python train.py --n_layer=16 --d_model=160 --n_head=5 --n_kv_head=5 --head_dim=32 --d_mlp=448 --vocab_size=1683 --activation="swiglu" --norm="rmsnorm" --norm_place="pre" --norm_eps=1e-06 --positions="rope" --rope_base=10000.0 --rope_fraction=1.0 --qk_norm=false --attn_scale=0.177 --bias="none" --tie_embeddings=false --parallel_block=false --init="normal" --init_std_qkv=0.0434 --init_std_o=0.00767 --init_std_up=0.0434 --init_std_down=0.00458 --optimizer="muon_variant" --lr=0.00219 --lr_mult_down=0.7 --lr_head=0.00831 --grad_clip=2.0 --warmup_steps=200 --schedule="wsd" --decay_fraction=1.0 --decay_shape="sqrt" --final_lr_fraction=0.05 --batch_tokens=16384 --seq_len=1024 --doc_mask=false --train_tokens=116200000 --steps=7093 --dataset="wikipedia_en"
MLP neurons of a small language model. Each row is named by its layer, matrix (gate and up: input weights) and neuron, and shows model dimensions 80-143. Each number is 200 + 40 x the weight over its row's rms, rounded and kept within 0 to 999. A neuron's up and down rows have the sign that makes its largest values positive.
After each neuron's rows, "fires on" lists the tokens most often at its 100 highest values on Wikipedia text that the model never trained on.

L4.gate383,181,269,199,179,189,191,182,180,132,147,190,229,226,191,198,173,263,204,233,186,174,97,239,269,194,203,211,192,176,191,216,226,230,175,245,184,255,214,200,224,207,238,191,189,204,219,183,290,173,179,183,158,215,159,236,244,102,190,216,192,140,176,234,71
L4.up383,194,216,170,183,207,201,184,286,170,160,157,124,251,171,226,121,234,176,218,245,156,144,197,202,128,205,184,179,231,183,158,161,146,185,222,147,200,239,146,263,155,192,205,151,186,231,201,267,189,240,258,146,157,169,223,259,151,187,223,217,171,219,245,136
fires on: " September", " May", " October", "===", " April"

L12.gate332,186,130,229,119,219,215,176,239,166,199,260,215,88,207,176,165,197,189,239,251,127,168,147,237,107,239,180,177,169,225,222,150,145,215,276,228,160,227,250,180,169,180,250,191,161,219,175,256,228,234,172,232,109,225,151,178,194,181,190,182,195,166,179,176
L12.up332,136,206,160,218,235,177,115,111,205,224,280,178,216,241,242,168,125,223,229,202,184,249,182,156,205,225,191,238,169,176,179,154,142,221,270,264,191,230,197,221,198,220,221,214,270,140,263,199,242,124,189,239,231,292,207,185,232,269,200,165,238,192,214,140
fires on: "ed", "ing", "ond", "ind", " of", "ist"

L2.gate131,86,212,246,227,141,239,242,196,139,206,195,225,125,259,235,216,231,230,216,131,278,182,216,193,193,215,212,241,198,187,146,169,185,236,181,220,120,245,187,217,312,259,257,252,212,123,151,155,211,165,137,228,180,170,176,233,165,141,162,217,190,208,278,232
L2.up131,141,172,195,143,173,177,263,221,214,222,271,211,210,211,208,201,170,230,171,138,229,281,188,231,277,204,265,236,237,178,148,151,154,169,188,209,125,202,224,203,242,204,211,167,254,195,235,203,171,143,130,189,262,222,182,149,261,152,139,230,160,238,243,203
fires on: " Ad", " ad", " add", "aj"

L5.gate270,182,215,183,202,162,253,193,142,196,149,233,208,201,223,197,226,200,189,203,203,292,203,202,164,193,252,209,216,218,239,215,177,224,226,118,224,247,177,160,262,242,176,188,116,220,106,234,246,156,278,193,222,276,148,176,189,207,270,339,158,302,141,184,188
L5.up270,182,163,228,136,157,248,179,198,179,192,245,253,124,191,90,267,213,208,191,179,234,212,290,203,151,226,206,254,216,216,163,204,215,193,191,208,238,229,114,199,239,221,156,211,147,234,189,258,164,234,176,159,209,194,201,234,250,300,149,180,263,235,166,228
fires on: "e", " th", "ive", "ass", "o", "p"

L4.gate180,165,218,150,243,204,239,190,232,190,200,138,177,202,173,207,153,129,161,198,274,255,183,203,137,195,194,316,207,249,208,228,300,175,221,216,236,155,198,80,231,231,168,228,240,223,276,192,251,232,217,232,269,210,160,189,182,130,204,125,287,165,168,238,199
L4.up180,210,261,112,120,179,245,223,293,194,214,247,150,250,146,203,201,166,152,193,136,201,185,219,145,149,236,271,188,252,178,208,176,165,198,190,253,113,131,151,207,205,172,207,186,223,266,163,183,238,211,229,257,260,201,195,209,231,213,148,275,185,189,211,191
fires on: "===", "====", " North", "on"

L13.gate193,202,160,170,180,121,171,185,264,235,250,179,167,187,188,272,215,198,208,220,177,187,210,203,93,237,201,185,223,239,258,217,202,201,163,209,116,169,237,230,250,183,225,245,215,126,138,141,174,197,182,164,187,258,208,233,210,237,240,174,207,163,204,196,254
L13.up193,205,180,153,206,139,196,239,243,192,143,233,166,98,206,288,190,129,122,172,264,195,184,174,110,258,206,237,230,224,195,229,255,206,162,194,224,160,97,288,225,201,240,209,178,194,144,190,172,185,174,192,152,170,268,218,221,260,256,151,217,209,167,230,198
fires on: "r", " Gr", "g"

L2.gate196,223,193,167,219,157,127,170,185,240,153,197,225,219,145,177,159,263,156,158,237,201,225,261,174,187,218,155,134,267,221,158,139,226,255,179,198,194,206,192,238,224,199,182,216,174,213,162,134,240,192,260,183,187,226,217,205,206,302,264,156,238,190,200,198
L2.up196,189,233,218,222,144,191,179,163,164,192,119,182,240,206,197,203,199,161,218,193,201,172,232,156,187,278,289,165,316,195,232,189,208,175,205,178,280,246,195,199,184,198,226,211,251,171,174,191,181,142,258,250,125,267,142,222,248,140,203,174,246,196,220,230
fires on: "ing", "ain", "ood", " c", "us"

L12.gate241,244,126,173,174,175,149,241,207,184,194,229,189,217,165,186,202,151,243,174,161,210,221,179,218,214,221,202,208,241,117,204,149,234,211,190,226,139,198,255,206,211,158,234,174,204,248,215,222,317,214,183,265,259,202,241,143,225,210,144,200,205,151,160,234
L12.up241,199,213,196,191,185,167,235,220,239,196,178,219,81,224,266,140,125,255,177,212,195,263,152,195,225,284,149,166,199,166,155,143,175,210,200,285,212,172,158,259,184,184,185,172,230,222,246,159,188,252,180,184,232,248,223,181,250,173,181,247,194,208,261,245
fires on: "8", "4", "t", "3", "9", "ober"

L12.gate403,147,239,239,216,204,153,189,193,101,244,132,131,154,188,133,145,215,202,223,163,152,184,150,162,181,199,161,213,132,231,167,215,253,274,224,180,171,219,231,172,161,184,252,224,203,227,215,203,161,253,204,236,148,216,198,153,302,182,207,277,223,148,175,302
L12.up403,137,211,254,227,211,213,169,174,121,243,217,160,198,151,181,137,198,163,238,243,185,278,283,149,203,198,241,190,199,265,188,220,151,243,217,234,198,192,118,161,149,253,143,250,240,286,139,183,159,207,150,135,223,245,165,185,255,188,191,231,155,237,206,230
fires on: "he", "or", "f", "st", "c", "m"

L6.gate309,214,175,204,247,186,205,176,164,227,214,136,233,227,144,194,175,243,183,227,160,156,210,170,202,196,204,259,160,223,207,201,174,231,190,179,222,193,210,170,250,271,242,203,118,185,315,161,124,246,164,252,147,217,206,196,270,197,222,117,198,227,157,230,177
L6.up309,186,162,248,173,264,202,139,221,205,212,221,253,192,194,216,171,201,208,230,177,255,183,238,195,168,143,182,220,225,319,224,256,214,151,229,181,237,169,216,242,286,169,243,191,283,207,184,207,140,165,325,234,216,160,159,144,137,232,207,175,155,218,208,223
fires on: "or", "D", "g", "G", "S"

L12.gate215,154,220,269,205,185,223,202,201,223,157,150,183,204,130,259,258,207,225,204,259,210,191,193,185,170,153,190,122,197,265,258,205,71,310,184,203,274,217,164,127,174,287,191,188,140,191,181,202,163,191,195,186,194,162,227,149,240,191,169,167,146,249,218,157
L12.up215,169,162,288,239,130,223,153,106,183,173,213,223,238,137,180,161,188,145,215,201,294,241,259,141,203,230,214,196,231,246,205,241,154,194,169,212,229,171,176,187,213,232,211,187,202,243,229,114,168,211,195,169,220,228,130,197,217,135,211,191,258,252,228,149
fires on: "ic", "ac", "enc", "g", "c", "z"

L8.gate397,197,216,79,190,129,224,192,193,171,233,164,233,164,132,130,110,262,279,170,198,219,246,219,183,178,164,195,163,216,207,185,170,131,231,213,163,201,150,218,174,164,250,179,194,200,180,164,160,206,111,232,153,140,215,179,209,184,182,209,173,163,212,221,158
L8.up397,192,217,156,171,175,252,166,212,191,211,187,141,211,152,117,145,275,215,224,203,199,221,164,163,158,148,161,125,170,217,197,193,114,226,261,176,200,175,193,266,178,186,234,169,212,194,237,151,182,193,222,222,155,254,211,243,114,237,189,212,148,180,195,178
fires on: "d", "b", "ra", "on", "r"

L12.gate205,135,174,212,186,220,122,256,173,235,192,196,203,145,238,134,255,202,214,220,208,225,216,235,227,251,188,149,231,194,157,198,214,166,212,116,247,211,196,246,157,171,143,245,209,226,132,184,206,258,241,214,248,128,210,233,184,194,180,181,217,190,197,143,253
L12.up205,193,156,269,183,201,152,225,125,208,294,182,163,188,194,191,217,251,190,164,158,215,157,207,167,201,161,141,145,278,113,215,201,219,214,199,262,219,231,290,218,250,187,184,211,184,287,230,234,150,221,140,205,229,248,190,214,172,278,219,159,209,245,199,221
fires on: "re", "et", "iv", "n", " It"

L8.gate9,229,144,193,206,228,254,179,190,212,196,223,324,134,236,235,153,168,218,177,190,175,232,203,129,94,205,212,275,178,201,215,194,136,155,214,170,147,212,276,208,236,197,163,213,180,226,174,257,196,144,155,193,255,203,159,168,222,252,218,210,181,206,149,169
L8.up9,220,186,233,230,201,239,174,142,167,177,222,255,219,210,266,251,193,185,269,157,145,181,216,184,199,183,161,247,243,175,215,183,194,247,258,136,241,133,212,222,180,172,157,263,188,150,237,186,248,232,124,220,192,196,238,202,152,291,132,170,251,179,174,181
fires on: "l", "ind", "ed", "ond", "oc", "eng"

L4.gate437,195,234,245,219,168,220,226,138,148,220,144,168,259,218,214,143,199,197,124,181,168,198,138,213,187,136,158,282,137,229,238,162,246,260,117,192,200,148,171,175,171,206,160,289,176,231,196,208,239,170,223,189,219,114,229,238,165,120,190,201,140,162,198,220
L4.up437,174,182,174,238,139,155,219,231,216,168,235,183,232,180,184,121,244,177,223,171,197,139,174,225,113,192,197,199,164,209,218,183,232,283,153,151,250,215,224,263,201,164,253,202,168,213,213,133,161,273,240,170,235,231,242,181,179,218,190,215,206,140,173,180
fires on: "A", "age", "ag", "t", "C", "b"

L9.gate206,222,255,224,239,170,179,180,182,232,255,198,229,242,135,234,223,266,143,212,251,244,181,186,198,256,181,242,103,243,208,223,194,218,238,233,255,217,241,256,196,167,159,203,190,217,241,200,208,182,221,253,200,253,205,195,178,130,190,202,99,138,218,130,244
L9.up206,174,164,162,185,190,217,142,145,242,144,204,156,215,200,208,229,232,183,245,180,172,180,178,135,196,196,149,218,295,150,156,117,272,168,207,288,208,152,196,167,206,268,220,256,228,193,209,190,199,208,198,98,256,209,222,162,165,163,145,204,156,236,228,167
fires on: "ack", "ber", "ff", "ust", "and", "ac"

L4.gate243,247,247,163,214,197,181,185,201,241,217,139,253,224,250,162,181,192,256,244,254,226,275,262,232,202,145,241,176,173,203,108,265,224,179,180,202,232,123,197,204,164,212,215,249,206,178,211,106,300,168,220,193,188,167,230,189,186,215,120,180,180,218,221,113
L4.up243,182,191,147,170,196,221,242,185,230,209,228,224,221,196,159,173,245,165,249,240,197,237,256,225,214,122,208,139,196,195,134,249,212,279,216,301,173,122,186,235,176,173,187,174,178,289,241,150,193,267,165,173,162,141,218,181,255,179,166,161,153,286,211,160
fires on: "d", "on", "ine", "t", "p"

L8.gate409,209,232,206,145,170,205,196,161,195,231,197,200,204,235,204,166,241,178,191,177,196,210,153,229,192,239,129,185,225,193,195,200,224,200,223,139,267,153,220,231,223,157,220,159,187,214,233,132,262,151,207,252,123,191,253,224,147,225,194,148,249,147,190,174
L8.up409,193,178,222,198,206,210,209,169,200,181,144,209,216,206,232,198,184,199,230,222,253,182,208,136,186,259,249,165,243,238,158,252,215,220,206,152,195,187,281,202,238,200,218,219,286,117,246,213,175,243,180,201,132,157,247,131,213,220,199,206,205,146,142,232
fires on: "very", "ou", " more", "ound", "arly", "ow"

L13.gate425,128,247,193,205,147,219,266,186,183,197,220,228,169,140,196,190,181,187,201,167,179,262,237,200,213,167,150,214,235,200,246,297,147,171,150,212,143,190,248,227,141,155,210,234,171,224,176,219,242,229,254,192,188,219,181,226,261,158,275,165,153,195,174,213
L13.up425,128,242,293,199,225,158,244,152,198,252,205,175,192,188,175,176,163,262,151,223,254,181,154,210,191,231,239,191,173,183,224,189,197,288,131,239,110,195,266,218,103,229,277,167,154,233,177,163,216,236,185,152,201,246,152,249,190,193,156,132,173,208,189,203
fires on: "iv", "ist", "re", "est", "yn", "ather"

L11.gate223,234,256,171,173,167,205,171,131,189,224,187,184,208,144,178,219,237,158,196,183,223,259,152,197,162,201,153,219,181,222,260,222,223,158,243,249,217,201,279,183,183,214,225,265,220,200,224,200,175,211,204,179,269,135,205,138,220,198,213,212,250,190,242,253
L11.up223,196,152,181,204,222,122,155,210,163,277,164,150,186,189,226,154,205,208,217,133,218,191,218,248,257,186,181,184,183,221,215,254,199,179,158,181,114,232,167,228,221,227,239,188,208,176,163,156,219,164,279,112,240,200,119,274,177,151,233,181,178,203,197,221
fires on: " t", " ch", "an", "iv", "du", "gr"

L11.gate193,254,210,213,158,152,197,156,249,249,196,196,192,177,161,161,209,291,215,214,187,189,220,138,222,155,238,270,249,169,161,195,136,174,255,242,235,177,186,221,232,151,271,114,169,225,199,216,192,170,251,185,188,223,185,157,232,178,272,224,188,228,125,162,214
L11.up193,239,180,160,147,169,147,195,116,187,252,197,216,231,231,139,224,284,173,150,215,184,162,167,180,154,222,186,323,191,225,226,194,201,255,198,172,211,235,119,206,145,150,150,160,169,220,173,232,245,241,211,129,240,234,180,162,241,212,226,143,230,236,225,209
fires on: "z", "m", "et", "a", " Sw", "l"

L5.gate183,280,229,168,175,217,209,200,160,131,132,176,242,198,242,232,164,240,195,205,173,194,186,76,165,188,166,158,162,239,158,195,256,213,305,172,227,219,172,221,211,197,210,174,219,251,262,225,174,213,188,227,156,160,192,252,214,154,173,160,120,148,176,213,197
L5.up183,193,276,216,252,214,175,174,175,201,197,175,260,138,146,224,253,242,192,182,179,206,219,183,152,290,141,133,242,180,253,255,239,115,199,278,235,218,230,233,179,206,239,265,236,197,217,215,214,187,157,122,205,166,229,147,274,243,165,175,257,227,239,165,180
fires on: "ib", "erv", "ou", "b", "t", "io"

L4.gate249,159,157,238,234,126,195,191,195,163,176,54,258,223,169,207,252,253,237,279,215,147,243,213,186,190,197,198,208,280,162,146,174,204,131,294,209,178,234,213,224,196,199,197,187,167,187,220,198,228,184,208,267,208,175,249,277,229,217,223,170,118,212,199,194
L4.up249,150,189,214,204,132,204,205,181,139,172,102,167,195,114,175,223,162,189,210,172,162,264,189,183,162,151,173,199,262,147,151,91,203,176,260,223,220,237,147,232,147,206,191,198,163,195,181,135,203,205,173,284,209,238,173,192,207,208,261,232,119,204,187,219
fires on: " med", " in", " the", ",", " sup", " which"

L6.gate91,212,149,256,196,151,265,184,206,273,183,232,270,187,150,196,126,128,133,239,212,220,186,137,194,163,265,245,201,253,269,242,116,175,198,156,173,163,177,207,242,232,145,306,241,192,184,219,171,181,198,206,259,213,180,218,184,242,182,208,173,132,220,237,242
L6.up91,188,165,247,220,120,193,193,240,143,182,223,204,105,201,187,270,191,195,171,217,207,203,209,186,173,228,147,200,267,179,245,274,206,227,167,212,146,164,244,267,246,216,222,142,184,163,254,182,301,131,161,172,165,194,205,84,130,252,228,166,154,204,216,139
fires on: " New", "ew", "′", "g"

L2.gate341,175,139,101,214,187,191,222,251,247,285,192,238,188,189,243,208,254,197,209,197,179,136,79,182,168,186,147,197,155,294,149,152,177,217,183,214,242,171,192,274,204,232,207,246,163,102,178,177,183,130,216,232,217,206,249,231,286,241,203,250,195,215,204,230
L2.up341,185,150,110,223,227,208,241,207,214,256,164,249,163,176,236,166,279,224,200,147,181,192,92,203,153,162,178,204,224,305,179,137,206,196,177,241,257,240,191,215,185,246,185,231,216,159,170,184,171,113,240,235,179,188,244,213,274,241,226,205,221,180,223,258
fires on: "ber", "ó", "az", "al", "ur", "en"

L2.gate72,151,201,217,230,142,245,140,228,160,169,150,164,184,209,178,195,200,202,169,228,161,161,184,272,161,222,147,117,201,202,190,181,212,193,258,178,155,211,252,231,211,218,230,291,173,207,193,236,186,197,286,283,98,180,202,185,219,187,176,247,275,172,172,236
L2.up72,169,169,162,214,245,258,180,206,190,188,177,187,220,203,218,164,193,177,189,164,132,142,151,233,200,144,196,190,232,182,189,129,236,266,157,269,131,201,195,142,261,215,154,200,147,226,158,247,190,174,241,197,263,212,237,119,257,201,177,126,216,161,226,163
fires on: " bu", "ind", "est", "eng", "ed"

L11.gate147,182,243,186,214,217,264,242,217,226,155,161,182,208,232,157,191,227,227,206,213,252,228,140,194,233,204,183,189,159,225,166,214,195,198,192,209,325,195,253,246,256,250,210,186,206,198,205,183,189,244,221,217,261,221,231,186,132,185,191,202,227,125,189,188
L11.up147,187,196,164,120,273,205,196,139,255,98,208,242,212,146,132,255,279,231,224,174,203,199,172,151,121,221,190,228,156,228,188,246,247,142,196,223,190,188,218,288,226,279,182,136,227,195,241,242,259,294,191,164,236,153,229,262,221,219,202,185,243,157,173,155
fires on: " h", " H", " A", "e", " o"

L2.gate296,160,232,287,192,198,231,223,240,184,240,208,214,244,146,199,139,235,213,198,235,177,241,239,223,187,181,212,186,157,201,157,190,183,200,162,164,100,230,183,247,297,147,213,200,216,205,186,167,201,282,163,265,152,183,211,253,168,194,162,291,140,212,220,238
L2.up296,180,176,151,220,189,259,215,191,131,231,166,169,156,287,140,163,205,163,207,172,164,236,172,226,197,191,159,224,109,175,209,197,185,182,135,271,155,155,236,248,193,231,208,169,198,217,181,154,205,155,173,262,284,228,154,188,247,212,168,92,191,142,230,126
fires on: " ad", "′", " lead", " Ad", "im", " time"

L4.gate196,167,182,219,240,239,134,196,151,241,218,259,286,277,123,210,213,255,158,272,250,210,166,260,215,174,205,142,232,231,219,154,254,184,231,188,226,222,181,248,210,240,174,170,171,111,211,202,181,155,188,197,207,177,186,154,196,147,160,147,183,155,227,113,217
L4.up196,164,217,196,207,179,233,136,203,203,297,128,164,194,238,211,186,170,259,152,235,258,142,156,157,206,179,205,205,142,242,177,199,208,187,235,254,187,159,246,227,217,218,207,209,182,194,218,122,187,228,190,200,274,193,199,137,164,137,132,219,190,127,214,205
fires on: "it", "ber", "and", "oin", "uc", "ack"

L11.gate86,130,218,236,238,245,152,282,202,242,195,147,225,229,245,224,221,150,185,197,251,183,202,221,247,237,138,227,226,173,233,154,238,126,252,235,161,85,181,193,225,143,243,250,187,128,239,215,230,313,178,193,216,180,182,195,181,250,170,253,214,281,262,228,193
L11.up86,250,191,199,143,169,243,166,151,175,286,169,143,207,186,185,207,167,131,155,174,198,169,257,159,213,170,189,128,180,223,269,208,97,190,208,245,171,174,177,198,155,181,238,202,197,154,238,250,189,151,148,168,248,204,226,255,250,297,214,146,224,249,208,152
fires on: "t", "p", "rat", "let", "lect", "pt"

L11.gate350,220,205,202,243,175,169,193,165,178,268,219,227,245,220,234,289,248,231,195,201,168,188,230,145,222,257,198,112,169,202,214,226,201,264,242,209,205,111,206,194,172,228,237,213,208,163,209,145,151,227,201,241,177,211,192,197,108,175,251,177,169,180,168,219
L11.up350,215,256,193,251,221,206,193,174,196,175,183,201,120,303,195,236,261,205,195,199,210,192,170,161,241,245,205,181,197,215,285,187,268,159,176,258,234,189,248,160,153,132,246,233,233,134,240,251,260,199,180,177,183,231,288,225,232,220,169,173,183,258,270,174
fires on: " |", " \"", ",", " a", "/", "s"

L12.gate39,252,155,168,150,192,147,213,241,149,264,194,148,175,171,189,203,222,298,189,200,169,206,202,251,224,201,258,251,239,198,208,177,164,136,198,150,180,235,262,205,195,182,215,140,209,157,156,171,158,160,266,207,206,176,178,205,262,169,184,240,148,171,164,235
L12.up39,291,181,129,232,172,219,249,169,220,195,199,210,174,177,201,221,122,175,179,197,243,201,213,178,252,107,240,252,287,140,175,159,138,253,189,264,217,206,250,230,250,203,192,210,168,213,181,221,221,200,146,194,178,247,191,153,132,206,141,235,219,118,187,204
fires on: "2", "1", "r", " N"

L13.gate409,160,183,222,159,258,210,199,264,187,225,220,259,222,177,201,228,239,141,207,196,155,108,253,198,200,184,193,170,180,229,238,154,215,259,167,179,199,143,208,197,207,249,155,267,194,242,172,246,191,106,104,256,228,158,232,134,224,211,253,208,198,207,153,178
L13.up409,199,236,220,161,169,243,177,192,205,88,233,192,250,176,157,239,211,173,171,209,164,250,186,157,141,163,258,224,231,244,202,205,223,184,193,96,158,204,137,234,245,188,216,199,241,187,192,181,218,264,177,246,215,286,265,247,204,259,224,122,191,308,238,217
fires on: ",", "ed", " R", "ied"

L11.gate26,247,134,238,174,230,216,275,247,152,279,168,144,180,201,177,219,240,204,187,148,182,204,197,234,153,168,202,222,218,260,125,206,131,180,215,206,123,197,269,207,170,189,192,179,148,189,174,266,216,217,116,200,161,161,140,163,273,265,224,213,182,256,210,237
L11.up26,287,193,272,100,201,216,265,124,151,283,191,229,175,128,187,200,119,184,182,169,268,172,256,231,173,191,151,292,165,259,186,124,175,199,192,197,156,155,193,214,211,253,232,232,247,247,152,245,237,128,174,139,123,167,224,151,177,205,230,135,205,246,196,243
fires on: " An", "ash", "as", "t", "p"

L8.gate182,106,267,222,194,258,185,220,227,278,257,233,204,205,170,218,225,233,253,170,108,214,195,173,258,278,147,212,236,170,222,194,195,189,189,182,173,250,125,132,202,159,143,194,235,154,164,138,251,276,183,230,181,228,240,189,245,145,217,226,316,186,175,215,179
L8.up182,197,220,199,234,188,189,263,195,263,201,173,217,252,130,237,181,227,273,184,215,242,151,128,191,259,104,219,256,132,219,243,186,196,132,230,214,160,179,157,230,187,210,204,215,196,165,225,255,228,78,242,170,237,177,175,152,225,232,211,200,242,250,200,205
fires on: "y", "ic", "ber", "oc", "al", "ial"

L4.gate136,256,186,233,226,300,209,141,255,165,192,198,242,218,230,156,165,164,210,236,225,205,219,294,210,164,193,235,186,233,164,209,218,169,205,197,138,212,283,127,159,191,178,229,200,248,202,138,189,259,239,175,194,271,137,209,194,185,210,286,284,164,195,180,197
L4.up136,270,168,200,196,157,114,187,270,174,215,139,155,224,158,168,213,172,283,289,179,170,275,279,199,186,198,231,160,162,153,183,193,212,217,213,188,215,268,162,216,152,183,216,185,277,256,191,252,249,204,261,187,270,125,202,182,227,268,211,349,194,164,161,197
fires on: "y", "ed", " who", "V", "ome", " such"

L2.gate206,154,299,182,188,165,165,241,279,156,151,161,186,250,148,196,250,278,144,208,214,219,134,186,180,180,208,235,175,264,193,187,228,181,183,239,174,180,213,177,265,246,256,165,155,194,193,177,151,167,223,229,226,203,226,184,241,177,235,191,210,199,176,249,163
L2.up206,277,260,157,213,149,202,207,251,164,182,133,181,224,219,250,218,251,160,214,181,181,153,183,185,217,177,186,186,239,205,213,97,145,223,172,180,130,258,186,186,214,246,223,148,143,272,168,185,231,215,224,198,168,190,133,224,206,235,168,327,183,187,183,180
fires on: "===", "—"

L12.gate370,195,172,190,105,240,231,152,168,233,186,223,167,161,164,203,264,172,167,204,179,160,192,205,215,252,217,204,178,262,202,288,234,165,147,259,225,240,195,179,206,227,178,178,198,225,249,136,140,236,204,184,251,264,351,179,201,206,215,158,156,220,179,173,198
L12.up370,217,179,202,183,252,222,188,260,273,246,175,184,111,253,237,265,231,201,172,252,154,238,151,207,235,195,222,183,232,216,173,190,236,181,249,183,221,177,230,209,140,165,157,170,228,215,264,199,132,227,195,214,135,262,258,191,264,184,150,266,184,168,264,261
fires on: "9", " Cent", "st", "*", "8"

L5.gate266,138,250,263,201,202,175,252,71,204,235,298,181,283,174,217,235,249,205,208,247,214,213,179,173,198,181,143,220,138,217,165,212,186,211,258,194,209,137,228,234,229,293,210,202,177,70,228,219,243,128,205,247,205,242,264,193,157,183,215,165,182,156,161,241
L5.up266,215,199,196,245,252,195,248,185,154,212,231,195,219,197,210,226,268,290,216,159,213,238,176,283,159,214,187,200,195,218,105,203,210,190,207,190,287,174,191,187,215,304,190,219,208,211,198,178,276,273,163,209,242,235,246,176,266,224,165,211,193,180,216,176
fires on: "ad", "al", "or", "as", "av"

L9.gate434,197,112,224,164,152,276,251,245,200,252,224,246,234,113,129,223,227,171,232,181,238,212,230,179,192,204,247,181,236,212,186,194,165,206,167,215,176,140,230,212,99,257,184,188,223,212,82,182,152,236,140,201,179,118,220,234,168,193,191,213,158,172,257,215
L9.up434,232,204,229,211,286,236,132,118,246,215,260,189,232,164,152,231,271,267,220,152,199,218,222,178,209,202,134,279,132,172,249,142,226,219,201,261,196,239,246,219,172,210,239,205,176,149,156,229,249,154,178,208,235,179,241,225,138,248,192,227,235,155,200,202
fires on: "it", "ent", "til", "ant", "ered"

L9.gate340,222,302,184,232,239,179,159,185,162,237,211,225,218,285,221,135,182,217,195,225,152,178,157,215,232,153,257,154,189,175,247,227,187,196,205,190,252,177,255,156,281,201,220,254,267,168,245,212,223,176,171,187,241,260,177,205,228,162,256,147,233,193,154,197
L9.up340,299,250,197,205,135,218,214,177,274,135,202,129,204,196,195,159,255,153,181,236,144,275,163,266,196,239,230,177,259,156,200,151,251,210,132,135,200,125,229,125,204,231,133,148,230,215,221,154,251,174,227,187,226,221,250,197,266,159,167,134,217,225,149,222
fires on: "N", "f", "C", "H"

L11.gate214,182,142,238,169,242,257,141,212,278,245,205,224,164,229,158,236,228,125,102,227,227,195,268,177,180,266,161,217,214,227,276,140,181,175,191,209,250,189,207,218,184,240,130,163,147,224,151,231,252,126,154,152,210,204,197,137,215,181,211,138,144,289,269,152
L11.up214,245,168,236,229,209,207,188,185,177,224,165,261,181,179,205,226,218,274,274,212,223,244,194,183,190,214,243,249,187,195,250,217,190,231,187,197,207,201,170,244,257,253,235,166,154,229,224,201,186,191,229,210,205,244,182,136,207,236,196,176,276,236,182,267
fires on: "e", "c", "g", "ber", "r", "st"

L2.gate439,199,192,160,268,221,246,197,191,116,148,153,206,196,243,221,169,212,256,233,235,262,220,235,163,166,227,235,206,303,231,180,144,218,163,167,188,178,214,207,176,199,172,147,188,172,271,154,208,317,138,267,175,193,135,199,169,173,253,226,222,205,173,143,266
L2.up439,274,119,232,238,204,236,194,247,206,181,194,254,213,282,247,214,242,174,198,225,259,180,211,218,108,182,217,214,203,211,269,217,219,163,150,200,196,237,199,243,179,232,136,160,218,190,148,186,268,142,310,238,253,213,181,267,214,323,225,187,232,184,152,262
fires on: "D", "S", "L", "K", "N", "H"

L5.gate98,270,184,195,249,138,216,260,220,215,190,146,156,220,179,145,165,186,205,145,203,179,156,239,197,184,147,198,166,139,187,185,170,182,224,233,202,211,235,194,179,174,178,188,209,179,132,208,267,207,128,185,214,234,283,236,256,238,216,168,232,188,199,248,223
L5.up98,208,182,225,253,95,227,145,187,166,165,217,249,196,177,222,252,198,220,207,146,207,226,195,141,213,101,159,194,261,152,177,257,168,235,241,213,226,202,224,113,184,271,171,170,191,241,203,188,183,191,163,232,189,246,140,204,246,179,162,161,233,296,204,220
fires on: "l", "c", "h", "z", "ed", "n"

L12.gate10,229,163,256,144,248,225,204,140,113,233,152,176,195,174,241,229,213,176,247,220,273,231,249,160,197,184,191,158,170,228,190,156,126,193,252,233,219,254,187,161,236,193,240,228,189,231,266,216,207,175,167,126,271,101,234,175,210,143,152,157,223,160,181,199
L12.up10,186,152,205,152,119,221,212,167,257,251,191,174,239,222,157,223,185,197,244,189,228,211,190,207,288,168,141,256,203,198,218,248,180,231,167,202,261,184,166,194,202,213,182,125,193,220,185,252,195,148,235,201,252,156,252,126,270,182,263,233,174,203,157,166
fires on: " Ind", " T", " B", " In"